From a checkpoint of a small transformer trained on Wikipedia: width 576.
MLP neurons of a small language model. Each row is named by its layer, matrix (gate and up: input weights) and neuron, and shows model dimensions 368-495. Each number is 128 + 32 x the weight over its row's rms, rounded and kept within 0 to 255. Numbers have three digits each. A neuron's up and down rows have the sign that makes its largest values positive.
After each neuron's rows, "fires in" lists the words (lower case) most often at its 100 highest values on Wikipedia text that the model never trained on.

L2.gate1658:085123065126082110118072111126112154202117160122120140076145102104152131154118111195106163127119155171119154103161130128165162133092122180066067130077135144147113107162109155103152134138113143106074120069091201140151127140157143142166121130062118158131144139102181192124125134116142056153097117097118173096162114188127164101160171112120078141101121142206109129135027061152135103108217
L2.up1658:140122099188119158147118155120131146130092146122138118053142107116160107154118116171122153135155121098107156162180111141118161087100160134152048168162105140116105151088106195113106155180158153115158126179122076156095188156136118131115200117099087035164137100158089075140145121116142184143165105119121035132189139126110144126179105114148123143119093119192147118199114153136040120074153
fires in: "7", "8", "to", "6", "11", "9"

L2.gate1115:088113186118104091152141166138104092145176113141138051125110138060014123138127165143163118142074083121147149134115121085189093172072124115167173179203137105108130182157139147077116155123114159112077132136130107127147114144147131216065133111147131142160143085136080126102141055143135157088114158058102147161121140145107057146115104102091102115084125142096095172156181097110124084196177
L2.up1115:126139186158127138131060144096102151151082183127098125119097135136092108099164119128150178156135104146094129127205138114155142069089106130148130151126189159159109174181120184013129130191148055173171129108113097167139110112071158097133165147110182136185124159133144120100075105130146142160118125083145125149100137171100155100155118138105173092147078154102124082195142091161110142161093
fires in: "in", "to", "on", "it"

L8.gate1937:102098082146094169140140183123122080152193121097048054142119152160121135099126153093097191137150083066112127109118136129145090182088170193115077109154102171146104120134101136136134179113090180124096160167146129163149140137097187128078104089177142161087170126146107115122181165157114172095171123141155113122152124076101099135115137125159148145092124137121082126195227171192092150076174
L8.up1937:121114168209176145099095154137149068180168065100125140142130082135137158184137180189179158119182069111126157151199150139133092145154138075165108142144133162109102155156189140120126143107072164124128146129169117140140134144117146088086141111093169136137080113126133099119158116116122160149124155135198093136110092131100101100184123178142136133095146138061161142161129122129096128077104
fires in: "the", "a"

L2.gate802:143118125132115093088149136149110088129092127191138098200155113112143136147135156119147171180129127176042132163112147172145103148074107169145100155138178144150088164117176154141058113146085134145153144124109104138109155175112140127123148108168094137067160098091180096117041109172171137105159112117120111122061081196136158137103166180102157146126141048120118153144141136179058135164124
L2.up802:126169186117080161088108120131148160117148154132155145133114114136131126167088144127146093163136178128130146038155140137073123161030128135166179105129157106219164149192126085164162105100159085084109078106160126109128123144147124079128102161150132118130077116107156137140130091133154130097182150138143092113131107187128082150123136099112100128130098097144100128094156103104123129113114
fires in: "at", "from"

L8.gate2201:149126122116099140110152126162147158119156145101077123133131151107160083054128161072118088098146130131109164116076138180182152201135135158171111185158102094111116198079146131126105134162097155114140162079128136108180176098133128136106176139155117189143146156107129140158172107073131135105099133094164118130138127070176182108088144150116190108122101098116092119161131122187102107115123
L8.up2201:099172108099104117141167113104111167155120182132131149129106154112107150118105176115165082056087167083192151185108158143062130105075197128113145131179116132129150090169097149117087111119129188150074120095124142143078078159146100103141150133116154162104130126106061117101155119096149202155117167157119130140123111129134097091103152139126142094100073160171126114079147125180134075131159
fires in: "in", "at", "the", "to", "of"

L2.gate683:110060128094089126156109141137130131109147167136148113116058122057099088153100105147137163071129114108122098114115185119154114152141095098059139127118173144137106121127170152146120052140083132136147076106115083147136099122088156121164098119157126150124121154083148103083079137110169110120058136153103114080137119144074134107120128139135141149146190142085159103084115105143133134138125
L2.up683:099087133144089129154102132134142065131121146153155131095087170096161111155090100114147107117113107090109130139167142176124077144135093131115110129088162112134139106174239178110077068138107141082122108120113068136110117198132144134115136170160100173141147210110138110093108122082119151136128177179145105098122140144083154092140130121151149161087139151094109102035144101105170130105142
fires in: "a", "an", "the", "involved"

L2.gate223:192103091134142089089163077074085115142085071171115157106128113170168121086168123182145138141099111175147115153110118089131124146122139154085079134158164084128135129115084112154106150135174137121165165116176170101111108158129125157123077206142102131152118138147099067165131082121202110105150105114164139136113080084091085160119089161140107150141048123084127184200124145136171138089125
L2.up223:157151121111138096101150105063132119196098130076127079161157162133158153131110086127079164091083202092113124126172110173112141124125139125134069142151159107052164123166095110089106161147188089154135089099121134094138173103124107153160087131124117084129158120145075110189140114124196127097146153158113173121156158131104076112119110159104130078130161085123078143171051125090139143112143
fires in: "of", "head", "at", "with", "for"

L2.gate689:179122110122089159116127111103125105195100105138119148064138174177172195137093148185138102129071153111118141163136111132130162137079156137107117099091126157127148170092079118104164109112208139075156132115075117116160114136130126174150093179162119166135123186117140115134168102122084185063144130115108127112124083156113168132101080203095161087089119120100148175142057112073104174135220
L2.up689:122129167139112122086140121082163154155076105142175150092122166117149105139156186192144094090088125177154156120126153123142106114093077112163140078111137122102160148112203105149149121079182128098103135180162063133094127112105074150159175168147151092160104109144171114119144123123129152127098101099144130073136151173153113172097105151130096136100120111117145178089115088164145130102121
fires in: "of", "for", "on", "promoting", "de"

L8.gate2262:136145138099100129084111192122171137171114147128129160120117135111128169106130128142131153108100124113081160143146130153133138131115105127119160125150072095106139096124095106194167118118106086175174116148115084103165071081120062109120155089103149187084116152165084113129143151140150163114106166121060170114119072142175137171090128165183199145122130109168145105136131103113110151102122
L8.up2262:135087151152117139088146137160163136119106116116141096117136120072140124173111159168101144140150092107164083136132146129114204092180162161166106109125103105149130117183126132131152099170091108116159138129129151032161126109064140120138196127099141171127039166173113139141127120104187178107142171107028167179090128104123132150204182123121147131092125100106067049162121181140066110126111
fires in: "has", "had", "and", "have", "also", "having"

L8.gate1030:135096128103161118089166158137172153185106139136060088123151134131052111120088174091127181139142032138099158123060161121125092111108140149143148195188129089085169166135152144185112137165132164134119132088107105110151147172133170174207146104118156176126153082070112157096155108150134128095159090193079143125222149105164084111135082117079159058099106102131106099136152159207134160103186
L8.up1030:136135100107136170090119095129135107148113129122171092155101160141158118114103131166170101167096121170075085054126128107154113132097203194108132154094134089104137110138163107165121164128154164161155077123185152123127184131126144125157152157089152158144162115133159123126165199156109096083082179116175179113097144079082216106212125135152135128130098143107092131143130176142152168137119
fires in: "the", "a"

L8.gate497:106131133147158162131103088077097117060166150135127117140138140165128120154097102105144130180105153134112118156126164069112113180142050094118158128141110156123065144220112129213142158176093078140096105162072149104198058127145150159154172137086132088109124110175152149102142139107151121148103101140133102139146141132117121160074102126049095150130139150153130110120091134140134129099198
L8.up497:157095180091162127133139116076133097164131104101144125165177159132112144124144162165113109091126147133096072143136165150118145115112149168095139181127087107131080188099109093105154153116113120146155133173116164107181079108065153190121106139175134124135168074119160174135140111138142147079154141150139155164138151134135098158134105164106092116102141114108120116143179135126123140159157
fires in: "the", "it", "i", "a", "he"

L2.gate1373:133018117088080152133171108174156131139127133142063089117130104144112107155135111122129174188117134036193121088100139149167160188149182129120172087125151167144176166168138144110090126136167141098197160197142137114120178087143100123148087149138140145150125161155108162182070136129087173198128148132166096102182143113125181107146124134145132156145186097117138095102168110109106129160080
L2.up1373:193100132077152164107159177140093147046051125103094104162148130129123119144164152145107147117122117105137151106169119112198116109170120101162094127128131149164155118170145117125143077111127155116130110135166141145087099161149132104043146130176159158080141127106120099159093143108125146117134212173138149131159126100105120070136121120188122167073142087145114104144151159114143103145172
fires in: "and", "while", "that", "if", "or"

L2.gate1214:111160182116123113125127071129191101143140094108106141128136137107096093069137117093154114138111048092100151115093121156159167072096106112145136014114117080120152138106133152165145128143152063126150102130094113083178132038123170138156113176104083169163143120092052151093185141150081183140080148125127156151126140085092109137122149133125120127171127174143123082143114132148064105164138
L2.up1214:100107080080134113110142103120161153165102145176142151092144094088146105151113129158134142154123130131148097063110135123148098143127120125091118143160111117126126065151071151127112116080166108178202167158202112159095128159129195147148146158181123143101085127114144136098100123111108137127116064138131136108234151119142189126171131125069087132145133093137158128155135129112111103130087
fires in: "of", "to", "love", "body", "see", "with"

L2.gate1077:094097162116113118165108101124106105196099122118120098131174143088131157126119164030172145154113097067144100110161131149175168047103109116132152135163118150104087171119169127126128140137110079105082127100122110165116161107110114161115179130114164152196129175178074088131104124145112133102082096118087125075130190177075110120132165142123105156121112177133116113128122096170133133160142
L2.up1077:102092143124080084172128097132101118177102147079099103135179142099141128144116164042134137116107057074140106152164120115166188077058091081123147157189153097097067177105140158144134113138113102160073119129164121148093138131121132122121187114077184140171125147133093104113108144167120132121104109082080113082134160202086078112147143126152072177156118181127104128117127136161135132145161
fires in: "in", "to"

L2.gate1444:089144090103128158234124105171144090136148113144112080140109131133186190140146065118044119181126138148147162088193174103145141201155154101100089195110159109136118121195122164116108111136093151122085176124144166118235125154144123090106129161120102134151141183156106145086129208122120198057093151126170099147133089164101131190106154117152106096128093128112120133128173131171089081119110
L2.up1444:106100118157155117223049126203123204119173118119097091118153183128162124151069158126192178131137140145208131121150122155149164173149120087157119151175131144126103109094118101159073107156150172163049134148128159099160118156132183136115120157104135119093088192132115100166116144077172203111114101133161185064131156131095121118154169125117089122111155105135200078130044091128170140144164
fires in: "of", "department"

L8.gate763:197154093160134148179160138110141078118156155137214062125103107127128063154140155101167175126122098074125150181162117148215136135134108138183174160130166089144179136112138154126140119145078145125161107155114101153122159123121101113129105161125121114121215089120130168061155093077099143144119068140066176116164091102162156139093175159173094131150081122125097117139117108129127104135097
L8.up763:169157184188084129118114146144136108084184104141110101124111111137159095079124087126129154128126118165108125107147166128155130158155131069156141121124150089145140150136137152139128094107099171153114148083060073195145136153140119141094140114101127094082203174084175091151143127169122119166123119129089149131084111038151155153099119199092114131097103109110213116142149077102062148102142
fires in: "with", "from", "by", "under", "around"

L2.gate2159:160158155121173134102138169137110091127223138144110159165087138130058127101150102143072127166172068150132139130078127151154169157140083138205089169051129140106090115152141112092084108067097136103113101110136172122137105162134114132123139129117078135114096135143147114166114147142140118133121147112152097129132074095130138156065093194117060143136179121116100138135165120138146109103102
L2.up2159:096151143175130193106127151102117146148164113114131117189135139055101148134146134174104179121133129121079143138119081183158146107067091153110103124032113143105114141162124133194079135135157115199146149087091193126193109104134121087079159056145112109131165167085162127147117133174081149183133145160163144116155098101175184152103172161147117177053098154145135130157175159094120120139101
fires in: "as", "due", "that", "from", "to", "found"

L2.gate481:095094134164153088121101065146212061158156145109105138113177149115106181160129163094108110156158097140105131073088127132175180136140175177195148133109101138140058122204144154055121153099173105080081146135090111139219098144119102083100138166109122141130115147125147171092101100148142130085116101151177135156094122090110143166155125120143082082055107100051146139167138063123120157151126
L2.up481:101201191115141090138153118122123122092151134085137103165163125134133143118094122137165098113103076172110148109151153123126172117171137140108084151216102090141091126134132141173124153133138178134133101091194109150123075135196157151141110128095164140113117188106107086145186113134124157097087180185156177143087158098165084067131151113145086242149091126136090116100057085155047139139134
fires in: "000", "of", "for", "many", "500", "such"

L2.gate37:139134135123116136116193132148081116086171113136196104151150058120117083107125145096238114161156100153115096150116132106136098146140074226163111128136073161150119099131099056117195103175128123146138123104125116141137185135135186191188102173116129120133143109106152154150078070101158096135178167092109171077111096133145177129098121109126152110107128073101091112147116079074141130152103
L2.up37:198147166126081102104100118142118124138118131157142103157107079110132169122125129107155182152105103149169123113148101145193139129136121159151159112132127129116095142174142058166136078110105161142090120089127130117173121133134133155134117179146140153139139091129198111133175172136136106130182179148087108151142072081127122125136149093185099172120104103097115105139102126082140168121188
fires in: "at"

L8.gate1899:123048051122127158078120144151113128127135147150121165122136139156175123149143123119085155074124129127151147110042078166060168063115138059172179105121154136097150019129172081159085087123175153120127141111119151148152125125081138108119071073108154135142107191083151166151170162128144069179105106121068138095060168154090145153128154124135181156111131174129142131152092160116163132153102
L8.up1899:135135083131144161091171121133165071115200115154134141111170139084153123103175098131137103110089043135089145113137139161161151108142161092093109146080135129141146142125101062115120152148143153127153155110165152123141174185095134174128123094171137126175090077126132102153180134138126104148100078126101094143111154135118098154090083183120124165127150126123157145160124176143157116148160
fires in: "s", "his", "their", "her"

L2.gate255:140102132127099115114154150072183113154096135152181110101110118171154156115176105124118127169127129137152116148122156200183116116156135099131107084174137176150174160097074093165068174142131120131050096104092179188144132163143159149076123122124112131116122198142091064131125157112099182137106103140124147104120134130084134108134127144129114140161119068060163171137123112116052166151112
L2.up255:134116158129064146101109133098101158148102167171062065096113046164119142116161106201161175057122044058140145138106126115107176147135126122194137116142098110161081136117154095117156076133198161119127093169164071150082153160146122157130190140061125120098102126140155148085156125122074125100137154171110098096073103158138067149132154104128137151087148070099082155112125180134101136141184
fires in: "and", "to", "of", "year", "per"

L2.gate1700:121139178139122153085142131156153158092102160134131104165173109061160059120160132097150130103099152094145153129102112161146095115115127152104109109107103137142075135150142155105153160133125129133150171097155136134151152169158121116118126096120131188157135136108182144126162118138176042164086085086152140092120179128098133104123091092134094091069094113081138090183089095132153098144152
L2.up1700:092172090128126126140150100122119181116205207116124158118140081100118137176193132175176079052126094165111081155163135120084102119088147111095154118049125123157159132158134128122159150152129151139109139109185146195095168140147100038136098078141145120111118129096140091116116174131168117112144137112110149116171127125108092168146164111145139145142079070140074120183129150160129086148172
fires in: "in", "to", "as", "for", "by", "known"

L2.gate99:165167144169188129069185149148117073127083158151146121084086146174117124169040142180214151119096117118153110096170094159149125099115124103095118105105188128126114082133156143142079148119136188144189145120085106086075139139095132131145130127134082131180101123127121122127097147155139098140083139164061143120111104134085106098162104077142197086116156110205147143154198155158125125123115
L2.up99:152131101143123163127120160136173147086098146123124152065042069145100167107113126101084124162099084165134146098174124092107178166093187122199118088121104199137134116110116175168095196113183120066140092141155136146107172125143134133174157116135113136148131145109168098193117147143098147139102160171116053192104163146108084137161119104174171153126071058092149138148086130173142213137139
fires in: "this", "the", "these"

L8.gate2146:146181158144131198136166109052144150149131169147071154083125208126100099087143127131116142091099183124130151109121168167145134166126108156134108123167116145159119148068085122138199148131139077137138101097135153161058122111137120076101094111141135055087110167189101139189140120139156185142174086108175114111149163124107103114171165125117152150139083135071094134093101144127076126162117
L8.up2146:127111146135099108116113141055105141126033145182122118125156099101135091094112119150070190177067103184145175083213181094124147172178084136141105109130114104066141110079135150136131108140141137162121088118127123107135145152122116110122063158113121086137123151135111122148120143055122140140140109081054053080138064134130095184057151122129089121143126094159104141124075175149087146133138
fires in: "in", "of", "head", "no"

L2.gate2151:218123098135181109116181108121133146139174149141151075126145141175098120090071107162174132184085134135084105138157066141082147152116109135104065097125099167160150114122113112152100129088180138133122167142122091133129163123149115169123100161169147140101149175108103121123153110127154118204133143059163055148158163096137138159141148131067108127130147080157121155176107151068115191131130
L2.up2151:176125153171235127072144186097107093124107104111139087146130137143147101156135073084117105111094141162121093130123120187158129126120140121163102094133103112109134163107119101156129131158186184186126159133113135133123151157121135147114107086155114164118129142129111139151159168118094117073106081082195170121124158095156121155122115099124102075124093193148076124173149166083088142125128
fires in: "and", "currently", "still"

L2.gate1670:159126128139133152122128176134141075089123103124124114099198141011067142118138146146105173143139114070142111113136151157141102171102139140159118105063165142122141122183108127098177109086155129054142085129194124164191162115155127159120106108144152108166155095147163140117148148129138066164145130130141136102083120116095077139087136137120157131125143093130153140145114134202157138123123
L2.up1670:119105157112154113114070132087141131134169058153175159108121110069120099105144177112112163160127138051131159140131059081180110099132118157123124124118162127183153065174172116146143108147135112139107164102124115056131144111077131116151184143150066114072125060132114135130144176125174093113159107132195100131139114170126112162141111134101121160195109074176171126150188158136115095129108
fires in: "as", "that", "was", "for"

L2.gate1388:095123090174104104099105160154092171105126168133102157148086137131163139092183118095151127065143140062141146088145122172085106069124068155155139145205160169086136127210127105070131151139075141154152093130178138143172140084169131164068164103179119135120116165174186110178125143083184135091145137069095180152150108160108147166197127098085113102071144139121144129076108121096109123190124
L2.up1388:106142100105187204169145126073115153172124113126166115088079129177112136100110134139140126078149125173108130176120141064101097202153082111148046183155108117148141103092114104122047150140103145115127076176172137111170131108096095143104119121100095134104139090145182089113172185139091122093156144069119114177116140105117135150114132111098141145119108105081141117120057117175111105192118
fires in: "a", "where", "of", "who", "which", "former"

L2.gate1726:113101150171133079072124113117109094081137152125133147178151134171145099153176137061131158140174083176124103087162138174145141138106095134150154114133176135164140181142107143069173113110179160111164128113050111095160120119106124142158158175107155193161188129191154144040126091131132141176135103142070085119171144116120092168161093166144128073130137111099133113114089078083093113131113
L2.up1726:110120165070133113149102089128098135107160174136071099104139192084111145083117118127082092126126092157108121191194188118086138109107146121102175121124086138108112135128176099169114130119166151097112137147188131122130151211098137120161134148062110062117195157114097136125025179179118087152143140105097077159125160124126077149118120160107132140099172102168120069124059115164123171150148
fires in: "by", "around", "about", "under", "at", "in"

L8.gate40:066093108125074128123103067089133140152154098157110101151137176136158115107196128141097177118169106166056113116089124163130096089161167092157154060140080114104147118145096130166095105099127116103162139109136151099162146147107130089172126088126116176113153120132119180127108122159127174172148117187110218106133054162128098086093127095178095156127099082066151108069124143145139155126025
L8.up40:158073092138146129192099030126109098115144063084131098116117107111134125123129108155133131134097097162111078131109083164103112113135160101112142128141132136129143192192119089096121156155139158154098156091127170143106131123071097094131153151098101155130155145251030149134119126127127187080149137175142172101103117145129116136135111166186124109155165141138093071133179123173131154118193
fires in: "the", "a", "have", "had", "his"

L2.gate2176:077088103100126115217173093121080178129140129099156106139167111189134097066135121077110120107058117121132122143141115108185101091138104096126133090149157169105115122102083134180109100142111144145152121131136121075125138110165119130120168171124129163105090163141155121121069112130168170118150080108184119132139141083118118145142109102077168098088139126147126181191051125151091128137127
L2.up2176:107117119141124131152173112127103138143091122104136080110142136149178144114130144086149115163097136200126156093166130104181134142141108160120105101083152129131112107097120167127119098181113163108188175111131129149189164093158105165134149132117109124184103201128135113103108092142104105114115113154137178148153134097089132178178094063084124105141159114117136133144090133170081102164194
fires in: "of", "in"

L2.gate922:230117158106130126081148131172133145081110183100098097105192109128137127136172073176104173146098140204144142125097121156112177093060146153138131084118115111155127155152084150154051110109091167193143092133110126191134071129099135159069064167109111124107173108173109090123090096148080125103104124118123137157181107095122156163128124166064104117154127096136131110119179110100171206142174
L2.up922:214100134093154151089119146132060132147127164119092124121181178162149128105151083131127111146108147147146154173107112194135154104074124127162148139112163152153119130099089129153097078115106140129108151124130178229155063135070098115084100170118128079131174159141127063165130135098095117117123115083113137158161146106188159200120161103121093141094139131145134154126159067123159147153131
fires in: "and", "american"

L2.gate48:128121193149149168177127111113086153125124122085204158134146142129122133081224124154110132064162136138141075156105106121123135127076113097126128137079122152109100099076095158070104125096127110156117110098187137124117152102119195146156133105043052131089095162139154196127143127118118128161178094174134132126143122122124094157145156114162175112145165123136120148168113153129125075172142
L2.up48:069112161073127078183118113139103155093120112123148153108106168132191161101174075102143078108108095123080088086064107146134134118074071114154163066145095113143109105120117162108114071123125118117126154110109098077119172117093122142131108126070107090030150169166109121163101048171077143094157147162125145151140156121121162112069137128121173181120191113168114117152108098092107104158130
fires in: "in", "it", "is", "on", "had", "with"

L2.gate332:160196093084119134144131129139137179070111114145116163134119112129100092094129106172113129136090094128099202093120080161145125091091166115136176165193123073112124166143113150097118146138118124147116089160130146114135053105091112092113152142176123114161136157156120147109121120098121095152156132116201209152183149130105112082129099136165092159130112081133086133093103189145068183133121
L2.up332:073152150103167125131081145171113116159113127117162087081099120154115155098149141131093120146079122119118148169121106156132136165151102141118132069194098066111109179141108156129134101120128146119168126119155099176141099179143171126204153131176089135109105094129079120099097153151140149143119146095142089190119163075082181128153120105108189142131150138109165132131125115147139151130118
fires in: "of", "in", "called", "as", "at", "with"

L8.gate2118:134106102142099172137087149101155142165116117134144056183106128205139082111122135130071148126194131157114121146162074136131166095144186167142161123158132121098120122124154097119175132125132187216136081120131123135124178075135137103102095155139135073139151118154117114117070099142159098063159169114112111126136150158144122166150098160179155084105129132111101098118133129193166107139157
L8.up2118:089072090142102071159052135151159089117118141112147130126147167084144058136199150132178107121073107194107126157121113156076124139143172127134091243153135148108110157120080128120142114151126148074122110121143092084163132132165133113109159109125138137113118148161129085138145115127122081171108160204187155060118122127100109127133086119162099085148127146116150155151140156103144187210166
fires in: "was", "is", "be", "were", "been"

L2.gate33:149146157127078096079181064077128136174129137127128118070129129068159115127144156120140116101105229126148155230088162165120157164128092138128173147145164127119146158122117128136202083116127103165152131119078126132147158148118102113073124137148129178111135102196140147168122131124129142149144093128165102134198124153134150123152112076138136185085050156129133108116127069127132118114152
L2.up33:126155125168057105147129159187160184138104130147130092116070175166127131149126143102123093135062130137119158139122103114048138134170138140154199135116129132190094141187106145128051148076118131141167124136203060166108196155125168118126135156175163082103126120070159099121168204159114084149145159160145129138070108149029075151106175169122118136140095154155005172083099083143128111111134
fires in: "in", "born", "n", "on", "located", "of"

L8.gate927:103127142138136155154119141105176161119097078133161129077072162107135127136126106141107137094085136167124124073158106105170107147199171137120097123147151135155105148176126139179134093114128087132089138154156119069156204125156096144120081147100118119054159150090103158069154143083100146096137138131135098133111085212181112176082141143146073183096144149044082102096138140124083132146173
L8.up927:182117141138188158131128166173123214085148143092202137144146116137147136076107086148098128141155161137141144076088107160138101147154136072132112133120168096102139107202161069193084114127149129193119119210134143074093145165157116114121160137114145126114125119141180166081120142079157181136108187157100084125154117116135101173080118183161075116090109111094112142121146146150152123089112
fires in: "the", "after", "during", "of", "by", "following"

L2.gate1575:106133134144110128106144148198142156138158167112164107151096081160109117075105135130140167208116142076149087141096121082121139117162128139166171157121119181144142156166178135174128155090111110130180140137075090151115141132107137185075104150121151173135112108146130165062131117145143081099185129105163112159118080163127099149137177173166091178155132126160179100113132120124121095127154
L2.up1575:152158167105144135093174138141112185115120128124103064106152044151126114057147145192176145169127184102148120154138177131124123157112174135149095163143104137129109151119128123124126145129137111158116156058149147203146125073072171236122085103122133125161202184082179144076121150131153113069154097152114112146124131125116145097140143137147068078105120115176074170164129127130103139139101
fires in: "at", "it", "attala"

L8.gate1051:118091135119102106129116090104141088104116114141117145099184125089177096122125104152113152138140100153083151102159149123098120166109112093151154185162127114158147162139099094154141087153115151185098146085142068101114167173092145140101109062095131137115128152175120141088090094157116121088128130116177146148122123090106135180131127174120128119099100164114131121132136135099121164150150
L8.up1051:152076109110111173095141078097187135092134088135176139171116150174128118142114120096135148114108136129148115125183154173160118103114074190140097200113129089156135135152117146064135118104144164089110124112162181157095127188130176182114134139153117164155209092136137084114173091086105114115178091137175130069092092111168161074120171091151140093065064142146056147079104119123162126113105
fires in: "was", "been", "and", "were", "still"

L2.gate567:089113125142109142120129118122114103135125149172128185095173105091080113130151149158141180211141108189152073085101119173146112162130148158203105139144154136109122159136151111076157086121176137151185133069153142106142105109145170178081146158177119167113145221168132143116094128045127148145119121102104142152167147153103127108105145165092163180121121099136159117133158107114125102155180
L2.up567:172135173100098141161143097182125124053147132145097159091119117136108100118117111106132127142153161040125116118107134131133107141103157148174131122104118167094157167101172143111129070081151142121240103128115209150118154116143087165109141155233101202100115148140136170139112098136190135152122151080129140113138158179136059098097166065124131133117097138119142109124107235167086112123151
fires in: "while", "when", "way", "if"

L8.gate1969:111098084145098133112090119140126120098149110107089150091121139136104173196101076166175153175083116164107130127098185069130128079088140124159126094161129107122122084157182122148150196162179148144055099169107110169105139159105113123115146100133147145071100131115099142115064133164097159113152117138112120096143105101145172157149140082125087115126117128086066136054132157126190111159155
L8.up1969:142101136083104179123126094129107152142130142107119108127185120121133087196144062140107109143107142127125100158124150161061203127129109133130115135128169095130120136135146113103090206127085146163129137127142142111167169079119140153112157154103182105109139084173177196177114089169131045103132083199088157129146109121119149128136077165163165124134098125218124187179123126171161178221172
fires in: "the", "your", "s", "and", "you"

L2.gate111:117136117159087076111121126096144123215119113132184120150105120122208157101119084142158133122191118122087143161180111126150143087102098088168110121157140175108123136156139128068151139140085188128090123144100126150135158137098129089162171122116163075091107128098176138155076156189130101132167112050103189134110162121179126186122199143090082143109133129133169088058127109116151163148089
L2.up111:149115133144097106135103133182101107125163117157122131082091157177172117187090073122103184124120107115082117101109095111142147180119090097147120158142157150131169165129111145126125189115098114160059153140124083170138126150130106137109210102102075127165150105160103066040160107170217191101161075157114116087093148156160144131172128197086160128190124101128191161086053127114122134153113
fires in: "no", "in", "to", "did", "if", "of"

L2.gate2062:132163150097141136130148147162116115093119089182140082142135115149109145123116157126106084145110130121118132146152170065197106088114171153150070117101165169128116099120073131119124179125117119155070186182109130119114143147066142164191159181088156087145085143129169112120118154131095148099104122136117131130151142152111103131159220114098118114091130104192114142113123138080110143131118
L2.up2062:152093124098126141123129162166163166058125089150131115112172108120119133089087148167098113172131100163139112187117130133168105065159190098146096122134143175188094125130089157158124130184115140094099139176122103119148127093087131111116116141078121073100139142112190161156134169160101130064088135128131155129151194128155134094116152085096114103136099110160123157155105163086178119123167
fires in: "this", "these", "such", "see", "the"

L8.gate1027:135165084144106082148119086091101145074137121159174105121168134167130145157054111125156107103125076200111150107201133158134127125063163119192123127131170123125130093159101113085143106192127183176170135164153151151126135121126226071097118128152104142093155125116106126149119123127121137105158114139103170130133082104119163164124081172037099163131120130093061130121142118139121158173091
L8.up1027:118132120194106140108113178150126221079159151179190123144091139157140113086126121105070126180104131124088124105107137146135119101127190158189096158134086159125167116139161142105072120132129117141129149112077108124171066131121098146153070145146141146174170101203085173107141115113062087119086112154148156131137089120114200153130104109123089097112111141148121090156110105114078209156130
fires in: "the", "and", "a", "in", "which", "at"

L2.gate1032:091064138127154106176177131122157173110135128132172132139118127157101090098144083092101172117168135070100123165087090095101137197131155094178122174113103187144141123155135147037137125186149158160099170147118079146153144110075155099105136103078152147134140160152110118088091174146127123125163119092102142116065128078117128157215115132137103117153132093159138167139076063111109097094113
L2.up1032:110133143093082014137156110117112141130110106134148121085180077071123164163103149113174139143143151080147087133137050120127165137108170135134177205151157086112145166147097145132089136155083155108098147089088103105119099191129168131127142166116135136082161143118147160149072111167169123105094135072138117118076136102097118129162128167110080115155148159156121193147114091137140093135092
fires in: "the", "he", "they", "a", "his", "it"

L8.gate1707:119109142161095065123115105133194113074171124180124107096048128115159051129116119125146152135131116092171136144086136150143136076120086101165163153191160127116087106137143136146173100128096157108076129086085157070175071127089118066143157142146108136125150132093104164157115100082099130109100110179123159133074105113128138095134135177103083071110143182069167074067115152176127106098134
L8.up1707:145177151131121105122098116111143078119165117144136114082086147112143084120147156097174162130147106109148087117073129132110097076121119134194168126152140142125115132138189128133155120108104125110091122104103146087158108106091120078108152153128108148082132130131096133154118099088084103127112051170146124188112122105094155098150143169103101095125134218043122082112143124166134201080117
fires in: "a", "his", "s"